config.yaml
d_model: 512
n_head: 4
n_kv_head: 2
d_mlp: 1344
vocab_size: 32000
norm: "rmsnorm"
norm_eps: 1e-06
rope_base: 10000.0
attn_scale: 0.0884
init: "normal"
init_std_o: 0.0166
weight_decay: 0.013
final_lr_fraction: 0.0
batch_tokens: 65536
train_tokens: 702600000
MLP neurons of a small language model. Each row is named by its layer, matrix (gate and up: input weights) and neuron, and shows model dimensions 32-127. Each number is 128 + 32 x the weight over its row's rms, rounded and kept within 0 to 255. Numbers have three digits each. A neuron's up and down rows have the sign that makes its largest values positive.
A block is one neuron, or neurons of one layer that tend to fire together. After each block is what it responds to, as a language model described it from the Wikipedia text at the highest values.

L4.gate361:160117177083157118149134082154165167180146142110110085067168146144075172111147127111118150119179033106122159132134146205156147128074106127146150109162065098108117089096152197134106126098153089122079152119148061095152139136102131114038085116147128138149165088136161117138134128093166079137
L4.up361:145141101083165087109061102111096160183124130108103124144162090188093152137095129158101123140147054171113133132150167139115119120125183132084105137173120167157134098162118102066057133068159108119083148105174098122136181062101115087205093174077161120110089182133131098184143200199160146132
L4.gate749:133100156112083141119127137125168140121127162138145130087132134159083130142153132117147148150132135107130159128100143088101076162159098101167125116095053125174113118139064166086093116130149160054164125156171125095127130101116119160122126082106112103155067155110097177168094138175169073088
L4.up749:102162164107048142140147197120151101152137154122147151088087155149097128156127184113144123165124159106099110130153139104107112162120113057121131126118151071229087088167096099114133116147115122071146126163090050172204131148091150190056110107129154116121087118109121194067129137136141085119
L4.gate767:137092196170112108082105107129091154121156088145068075125199124132160119096075129092153162148121102135131179159174086160187126076120118142098079110139102127122138120176130146101122106155133165169108130133076083128151185142096161120140122065106208083155163127112137194113159159139078115149
L4.up767:150085134125134044116141103143107171109166113107177099127146174095126151137137138166107146111126120170158115116118154112140136106132138089141130129149163122121172127164154138138132067094130151154111073102111102190124135135113102071119176212168106083081173157068116075117147086139095153188
L4.gate809:108103141091141106070079175159140147084092127131072153159095169126162130046103154122093095139136142153118150085070104127177123204174035224085157129162134176143079119076062165075158146083104090098104123078138141163130159180114124159129105146144111143080113072092056122132139145174111116091
L4.up809:146114142099117180103151184118135125129170102125153126140132105163134096109128128125086145127159093175178167117169080161165109112144100135154125099128120162099086143141104144175127126128131131144065124119117120113159183108084137140145071081170144141139100131116127170082175133137066094089
Letter after initial F

L3.gate108:186163128137141117120063146138164108155052135145146153125131199158141152109096113132154069151097145147135131123144129161115154066071135051098154135191145137156069141083129119134142115088153097088172089153100129131114140149131143049067152132103121166105138188162110160129122152104129123161
L3.up108:112129089162128122130141157113136057074106172145115150167153185126094147156137110117124176102152081141119170120132159141183162105143076096122155123121083121171174100176102172133148162078170102097181089122133194107142120104129065183119112190140116093146129199126123176089030136190153090127
L3.gate142:146141086071120167152096162120143153102090144088134151174149171153179179144132160148091163120137125138135152129160208128141105103104079104132111154143149133153127157062133097140127118095119154132114096134150127152111190133099099131166166178143149072098168105110124103083125168132213082079
L3.up142:164149068087115091096069110117119175117150144147148170140146189124119095092103106161088114112139106156089142076159161140130129090132060117147165144182159116129076120136100143123112101153107152174054113186131120112066094120171161127074101116104180175085139109119130142072129210135122079129
L3.gate274:192133078133120194160134082088095127106152096111119151130165170171120062144123134128102088146103064102186065156185134116097102090107100173117099087093128064091074103179155078122190123160092086145175150053068121114145100152133141158085149143105119140126154078234118126136104132156140107124
L3.up274:101158143103142194123138121172161123095107136129110128140093111067097099126093141143160116075172081159181103195197182145135189106084128138150134134054074155079073152151139123140108159174137177127127102138198123112039115169115076127122121149118152190160105099154108140133118095162083163206
L3.gate430:188173081132138169126098141150148136105107140148162127094163083074122131159168144117139089111150136088120143144064161151155147105099146156134133168115117093073089110080172133083121120127117053183179119075150092179059133115145087060069190169129171129144143158124158124115132168148110161176
L3.up430:159161178089132157135109123106134172135109104159124111113195158169073083058105101138113122112173161097184109097137140138206080068065102142121079159165115066103107137071095167073122175152096144088163125100056144153103096108133115081069127174132171083131152153100157137102112120154161152150
L3.gate547:135150134097104175173153142133151176112129158145137129119145100174148202088126131165131123083131108127186131136107207128121050110103124104125128104124091102111143109164129164058114125164111152104122108099099160158089109154099084078075138145206102156127034171159143149156062117179167162072
L3.up547:112161117042139183176086149104082164115116136032158104108150073129066128072075121126117135133171086104173140156158165213148101122141092185097135146178125076184137072202097140176104103151103129166087133130156126149087066112119109114093186147137185135107143115125154152112141132167161155161
L3.gate838:162141128131078079203095157167110094086137066143169143147139107122090160130112150095103162173181068170133118073165124118184094143087135114132132131110091117117076065150159184104139066155108107136114150131107095092043099124110116124149114121113177071118183112153180139160126115090157172121
L3.up838:096169166113110143141108164153156173125085103090144141085127124080106124109082150166083087148161154051154127152112132092155114112193101144148184184145109153131124142107184187046155161157127093150129132164181121124126113185122137124118128141138100064126114081168127169161151151157157115069
L3.gate851:150105163071076120082197105141114070108115178135099047128149148096122072150133096151185154149135144078155074151128110116174134140111166153131135124111193089122062122135132169129161149086155098162093076178127141091143143160186140102129155124121136085133156148149141141128113121154107122149
L3.up851:127129094115108147138125144150155117139066127141092079156132149080085115048118130112142199155152156112129117174166119141163161131149078164148169118094171078123123096136072174156103124171119044126146180132169161105122094177118114143117134137096128203119159088131110070147107133060058146160
L3.gate1181:174146146103114106121148148124109101137156052129190161142116112147149096097118046102178190123153104206107182139104146124128112135093138107118164133131144217068156119163103116086182154118209122192160079088125140170160145130199136113098147123123123139132072136181110176107151181208133105167
L3.up1181:159141091161107115161116144130134133124090080122148125133137108130107122133108168129099148157092171214124117144109200164114088164088137168132112147195114172108120142135143174170097113148097110178121148184120176109194128133166053118126084127181113150053060043160082157123104138147146098087
Second piece of split words

L4.gate202:170136138102126161217189064153121126127135159069056133142177132144139107121134054209102090115119105127151106141102131143149123104134134061147116141120179098169116161123127163138128128175079060090089101171116101121106137136139122149094143086136112136107113132189136088068095113145141088130
L4.up202:107130127151086153125095154134070141112110132121089150055120126202086113113110160179064052123124119122176139159125147180161151153133152102085106082113077075128197147143089122083137111105112096114171126094123147144158126127121100141075179116093121140109131100108161114157088136135151130127
L4.gate231:167080136095165158109126120175156167119099107154101151145116065128104155155159131115207094101147178117076156121210115134172103128191114149151169119098099177133109167114131080201199101120150095149110127125154083119070154078115136126097098068136147142166105109091185132111140126077137145138
L4.up231:143142120154140113152121116122133082100105169101159128153106156139075107144059165157128102150156135103140193127164140093122090078116138203134102131088096110180129178109099137159101111085092122122116108110156050169131123136081135079122114147188106116127083143136133134168152081166120138120
L4.gate358:154066128150064104075143127109102165138169119066077050105134132144123133209100199107157130161143144103186128168189134131192189087104105099128097140128163126101171168101189146114109149166158118102163118060061143178101080086156148118114093103167150101115143164144157130172117163064144082118
L4.up358:130185137169144134150161156117109092150162157078126080142091175114089163092179096090134169112169108112107108160109197154122095111173148154143162133094117064127120163147121083123080074155150175129128104117118090108081141096168115100126140101159072157130162109194142171127152156107109075128
L4.gate1078:143166095136117121147143136168094098089156137166076209128141178110121136067144193126147152139109117123096095142127181147123195117156065124169166099150117129132130133172071125098183162113141089173133109095137128199156126130104145114098108097143139134146113097122178107070147093084105116186
L4.up1078:174095118114138138149089083136162071190080163105071108132112136112147141079188118115133105109161105159172163187183101123116143129142105098151153111138118130115199103121068136136133116090101067099145141117128115087046123168161170092119164128142157151133161160117097100100171078128118147162
Links from representation to referent

L7.gate266:129168134117119059091105113149145164112114114098163118086177143164101131140158132122096084187089100175148110148084118170167047087129139140094174163137168138164162148125181134127156104106105119165117141149121130153087109128114142108169180133092110161144150160105097113158104117129124104131
L7.up266:174163186114189027124136123083154118126105101140168136161147171138165131138105148183133146153100203174185135113138133081137051138115094110066162179066141105102101111156171142180132115148133144118118196167118135034120115116121152095142135109109115138160100092145128129145139144181106081145
L7.gate922:144152167120127076178115122144139208108183138130112125130211152165084138169141122138123153215065106192098076136081155108174131100114134157119132139107178119076165125158101156140171136095133112143116090085041146130101234103094106092075117104084157140138138161152064119173143107095131119085
L7.up922:175076091194168126115107106130115217082152125067118160143204049094100123127072104180097123181111086161127092147149177125136161109097077147118130159106084172142138082060116144156105110103175165164106178115133174110119163135158122163086145111018145093136196095075118090114091117174136122128
Mid-word fragments in rare names

L3.gate415:081172170140147128127154170124147131112165155158132105165183065131154141106136159069143094096084127149148129121152144144135089110112168129126172103124145045129160109101150102140133159173112128173106119143152084169094062141169173105178121180038076103142128118199087125165163126127154132160
L3.up415:116099097176130093134127130061106127137208128134107100078063150133154127163164090167081104183119153080145092120059126087136142139097125177073165124182179119167151149123110147126111098175068165106119076159073116128131029104180196151119134137181147138099145123125125099139115117039171166153
L3.gate425:136118138148158144106067101103162168077127104088158096134129122142121146134091148117122169135137162137105122180118142122097169110113157162086090088165162073096199071100119135157149135193126101126117081078111100127115083140085158138148090103180123080070185140148185140209101166081096148147
L3.up425:145157111119158156123154078169112151119169161084157090070127072097091160148117158121182149099164104116155099181174121133175167150146120133104082196129133080064162139088136153145121143100121133108129164124138106097120105206120114121183047101150163083106106086149146146184110198126190128089
L3.gate434:174120140128159155164093097134107127153124155113159153095094175124127129118138131149071121165103092085163108161087109119138095101085140144115075114159141147108126131135166167191102107160117147174093081133114075111136180194157098154113122106092109155160105141152177124150101092168132178108
L3.up434:102133163124122100142037127164159081136172157142120109125093166098088140120120157099116153115138137128109138168168082088165074054123074081211119156117148149106093122124187083117138110154075130146127039121128126153119127094145125119110157091133078174148125117179130134134131070193189059065
L3.gate664:129143156137106153177103191163181124100105105114097168082136110087110123109051173123109142094124118132139092176079117126167130143106150110084093171170187087127145147124083123157131156168075114169156055085128093208140154133134134118109103141128148122133131079192161115165141095071141193119
L3.up664:108116186137128101153137161204173084129195130196082089119117110136119168136208183151075160159136142133140144116144058148151156157071100157139141086177107158140096130106061134124152113136148132082121094124114075171123094137149125106119182140129164117166151096164128113170163047103095179129
L3.gate827:147115122131120200151113123135114096148100123085106141177133127137136149174117188158160127173155135113149152105133109103058142155058145133123072131107087070138112105128120105148106143168135116105134195146110140115111140113090105193120082134113110102131073186146149172118140141103124148056
L3.up827:127148222189150070114175163123111138055113179126103096123115117150163085150130090176168154060095187151138127171113102080142128108130143170122086087140132144118133121141118098129175106146045140135140084133106111130135101094188152095133133111123082083137129172188169123133069111088069157128
L3.gate878:161100140108084197112128082116110108102162127129070125112121109139072209117145173132093138141091085144115117161125092183197095125092121095098039100112155125102131156135089088157052075164135084108125111188113131122123160123117127130152174127116123146082183099127187128128117129067078186127
L3.up878:176122166161086142131063180114133055159155068097161064153153117135094128176051149132071175115131124185096101129102083085155088132051147086123071102173212098123117157129146114170103152107112085180109080172178137140081120110125133121176106137109115134076114131101121167120153104083210106160
L3.gate1012:156102089128133158156141108142091170137081144109182121105178140136108106149070174112139129099083172123099106114164153069152106076146122176170168113103220143095174131134107185117157107152113139129065138111167147141121149140074072111131137129137123129138146080144148201125155058239154117106
L3.up1012:130147133129099174134158099114102170132162135135144193108147133133166124118093158144108147063134141128174108074079151129090134119123088125122145119210140131165139091113156085123152176155198181150139165192075160146127124153097116140178130108090154112065110140078153095104167067131137165165
L3.gate1187:113108127096055187206122093111130148104137089126079096150136116100109149147097155158086133083148121157125089119084150108118117109142142116136130112083115119142070118114138139151170080132101057145173118137163094112115203128103133130106131124130144131128140185190155109129113154108096064143
L3.up1187:143084100094107146128134155140115121119167077081127098146108081131083191165124189113089103093122182149142119156115134133125138139204148163130095157141191162160116092153093076142158058147093096135087121151097062181115141076100173104084172157117129125077102173147184083150164082172139115102
Verb-ending word pieces

L4.gate307:091159119105119135168117118143135181140134131136074189101177088140125090145090143154205067141146163100153199136135107078139115139096143134188163140102127104083142161094147151151135101154123158157148116119148120154133150113148106121087146122176115092097120123129091117149144148098104140140
L4.up307:134168076163097113101071110124120067136131205116109130127128159196130134093144144153126115123104110138133131123195079137097113140086108088140111110145141097201170197144131110148089074133163110120089107104100145115093105072171123116132141118147149074102127135098082183143112148144126170076
L4.gate631:128149146170112127124134138158112094078155108168149164188117123137104112085099104133211143153140125084140108167108098148163072125102107101086207126157103084072163133081180173174148125121145120150151134158150081096080081163117118104129150162092127080145149109126115114110127146095092119229
L4.up631:153149128119095131124098151130138092134169093155094130131182108117152142120089164161141155157155121104113152103187110169126146186110122124163077112093138150072124107105154135174113113079147112099149092148145105113117126151128144103117121126141153118158171126132114103080110126067109141234
L4.gate715:094098110095130118201170101176072128127134050113144117155087119190157116163136119122109162103144098136130125060117096153088166159082158146137167099142142126131155130041155089135112151126123128171082096144099171121147156118158130150119109087158146148108149079073118143114150101121157085068
L4.up715:127146117167106111156108105157080140155119078161155150113020210145173111095117143125109175090066119172128119116082120162149184102115147124129147124165153143093183107102147135141141097114055127118078127187163162152134129153117124188132153107101142165156097092162057179121118117077122159155
L4.gate717:165127115123109167208069117130081106106088094142112133103171157121084142117147150129118146168149097154100111071145144159147128086078129102168094082119145148145171154127160144095110150124132175061173213197098128110122141151138140100085150180112141133145121133135106150122158089167131091201
L4.up717:138122170110165151172143138169158116145104120158086109124151120197131151135092142129103136215152121119066141124159109140186142126107159112176125058171065066107198143157125135151134174071118136138096094147084123108127102150113110143111181132115074106152099091160146123107135145113147198129
Role descriptor continuation

L3.gate354:137169157086161049144177134168087173117095104131173127104131113136153138151146118118080185173190105153156153127130147132137166144083088134121149088116139146170162120103155105095086181123132133081122150132100178128149163123105126099157142080026133036116123106117123133104164118176162119113
L3.up354:068089155092144168131146174123097078177106056124114108181128145107136184167150117083120133140097157072143154121194134125197086138173120119157160116164124135163172137112074106112108053056144158161116176088159129081115218179129140091138121119137117196108096128129127143124086162110099078072
L3.gate517:101156010126154156145109150115132152112084172147147190173126150121068133155093148143140131163146159074084127108094125117147120176081160130136179118105131163065130155111132132121131124125136114124177162154181129110098159146088129084155113107119208170119125088110170124119117131102103133137
L3.up517:168083101121155110094094131173142160159130189126087153135141124162080199149053143136165183165171162121082124143154113078064143111115156084164125180139076105160098120154075144095147094110114103107137184109178132123112150108071089109109126115131147113119126090154135180128147119144175133106
L3.gate548:043134152134231086141089121135097161138134149110139133108138155143105094146073103116201120145122092095165147095100125085124186169132083135093126160077163066094085143102119088173159111107110116199113119113164127088093131150107129134122187128157136153126123191090127125158143114146151101153
L3.up548:111111197064188169092154155140113104170190166101129141143162131168157145090090108119116127159141098096157181174116189083092085119129117101147172124135125121152119177101096133156156170164158108139085112156181143097093111081139130159123128086111152120132099191159174126163094149130083145059
L3.gate567:105113146121131161101130067134130191124145091117074186094133168133154131090143107110131074116105157127151111073085115152088152146167138150069103141043118148070114119077063130139075107096110136149125114108170129148084154104076121125101168112119111140077154174096103148096133105116106088120
L3.up567:127141070141158155084124124122111138107114143101091086094113138136167135167154126140103086111158161139188161122099106145114062117139168109073121106169152102178171114170118167115102125113146077139136108131147108089127142158128137159045089107085107187127116126077143126127169119115179092122
L3.gate741:142128117117087104114123088195136095131140164140114083085091169139147095143075097121083162169074139080140174122150141175158151117114122118135154107103108152115102076125142135109120180150132144135137121087152142125136064113082169097147149158167137156172112119163130122083172065155147151091
L3.up741:111111105123074111146088110156124134137049119136103161188118175123133157137071191150077113117125130096111130122130114148138120154118125144108088116152158102150104149152124137087110140089142187101136111179127087102080143111130109144086114144129146119099150138102086144066112169174147135101
L3.gate833:114143065136129147146117129173088166092173139095087156163122146171111146160134102107126176176093146091102165150119139183135104104151130123097089108162087111112103199077130122138157102145173061095134131104139089080146189103146115161125142122141157168156103170103140193104117110125154086192
L3.up833:159131095126130143140125153130091135098180081099119143099101066097140099180070115143142069113151080089125112066143069094107165108104154103158129161193131091114089109122110108099115133127102101115110099107160152112159152147154107123102107145082154131134136144122115158148143115150163070094
L3.gate989:163144162104139124089139159161132136119101147163155112145098165170110156086114114108194111153028091159170128108061137094171156116143168120138099130167104141135096164133108134125152136122087173071118141102147095119060122086128139127130116100100153115102098108119106144129101100076161117148
L3.up989:181134101154186119168138151138093188091124060121108164151180114132159115143116165129127110095129077202211064122122194107125097147119080112145128189152147135138192122145167137146081140089118093082118141147152172160138195116132126099093158123140167165139182125125075156115117201122091121120
L3.gate1275:132129151119137220122131133134112134109189140111125144101159151090163089158108081122140100073143144113137090151136171087103153137097120092133150135078134151157125094190092172115157123025134139121103094130157143177183111121155154159145137068111093156120090162157111121121131120211056092132
L3.up1275:143073114091128205159114067154198118106169134147072117161181117174113137123041218085138129131115117182055156152130146124095129113099127159144131101157101124130116094133155190108161087122100162135187159119078116086162079169129128103144132097133117140122151127107126147110118104168128136121
Mid-word fragments

L7.gate548:119078169132120126137165109100130108129151182162114134171159107104103111144073151112163124179160152116146123096087124092145111143139155154076097128126146102063166124111093075073118118149144120085052149117185172154138118142171156096167114140107117157132073065107117147166138104147131164107
L7.up548:143137123146150140069175110091090111114177114132143106193151137059126193112122056159146097077151164189125131116153121124147092143116102117213081118152172112126103104094126082128164035129082122128103082134142158157163167163122097113151154091061150118076109097115189185143115073059166137122
L7.gate1213:179167091131117154119152121125202138180156110121114229101094177133142129152141152158129135075189193152166171140089108080161167132125136109153097116160154106109117138112162135162124164159117119158192097128153104145110113093172166161135064142171128147147104149095116112113146163148092117102
L7.up1213:111141100151152112166149129134151094164163142144122134129118154114083080126095175120172088151156146146143140050099171141118122089134081152105113115151191109167074173052138167164163158169106096164070123177162106167073141152153110146143144146124088129126032115148158072130191129080133098136
Before the object of an action

L7.gate350:145152163119114127132130103125111105093193110152079184074085107137143073107114099124143107188177131079138131161138124131173160161087195131106080137156142118157147120144123195200137116109130184115170103086101190187117190152108163162153103127166127096111115115120097125143186103110148107174
L7.up350:120064095111157136165112161118097124114197158138168129087150183139153091087231119155124117057089120137184113112108086095113125135061144124151136146152086172089116113134089108157099143152144133142135170103131137164167174137185076100123118162173175103092106130114099142112164108137123157133
L7.gate839:154095107117080077122138061183093136117215194092111150082128141174120083162131144196184082112203063089145173088087148086134077136163159100138158162154188141127106083124127131133146130114137135030140144105088066128120118102140131081151103136075110141121108138162157146073153091095075113180
L7.up839:167160144064152117073143156125116088181156144127125152074145148202108142083090116125125134111127135089122192182065224140103093154156116123129099119096151145150134152143171099179172131139125132052138129105075152137149121108076068119118177130136145116075112110167176156174122082122081156112
Article-start line break

L7.gate272:188117159136091169189117086077127139095104154076186136145162162098114093118086141127102127155091141060068174123178106130179170119187097116104120109140105119116106127078190147146175116173142097102127104141082158199112073084091124077127107117150118104190121163136159116113122146116125137151
L7.up272:148190084102118176129144148159139117090181135184117126097135100100115113184129137145125152097055129192171120135157120146122164132103158129107138149089119133144116060137140166140080128121154112104177080166078121087109106146167088104140114095164147206121196102082120077162077178076075108157
L7.gate1227:136118142124126168120158084136159095108131157187118110121084094134104112159100153105145127137111147176122063165077164110105085193081154156112131151093134101189135160091175096084122152142141164140194116131105108141139126120119110113099121179110125183133121141046156170111135085121082130168
L7.up1227:100123130125099134119123121124149154110149114185112151165134098072114103095093133211093100144139138140137083105149162148089121142109113143101116138126157164122068130094177140129165137102159159144155126078196062118091089103104126094178119096183131142152129130086158109072154113127097156148
Start of proper-name pieces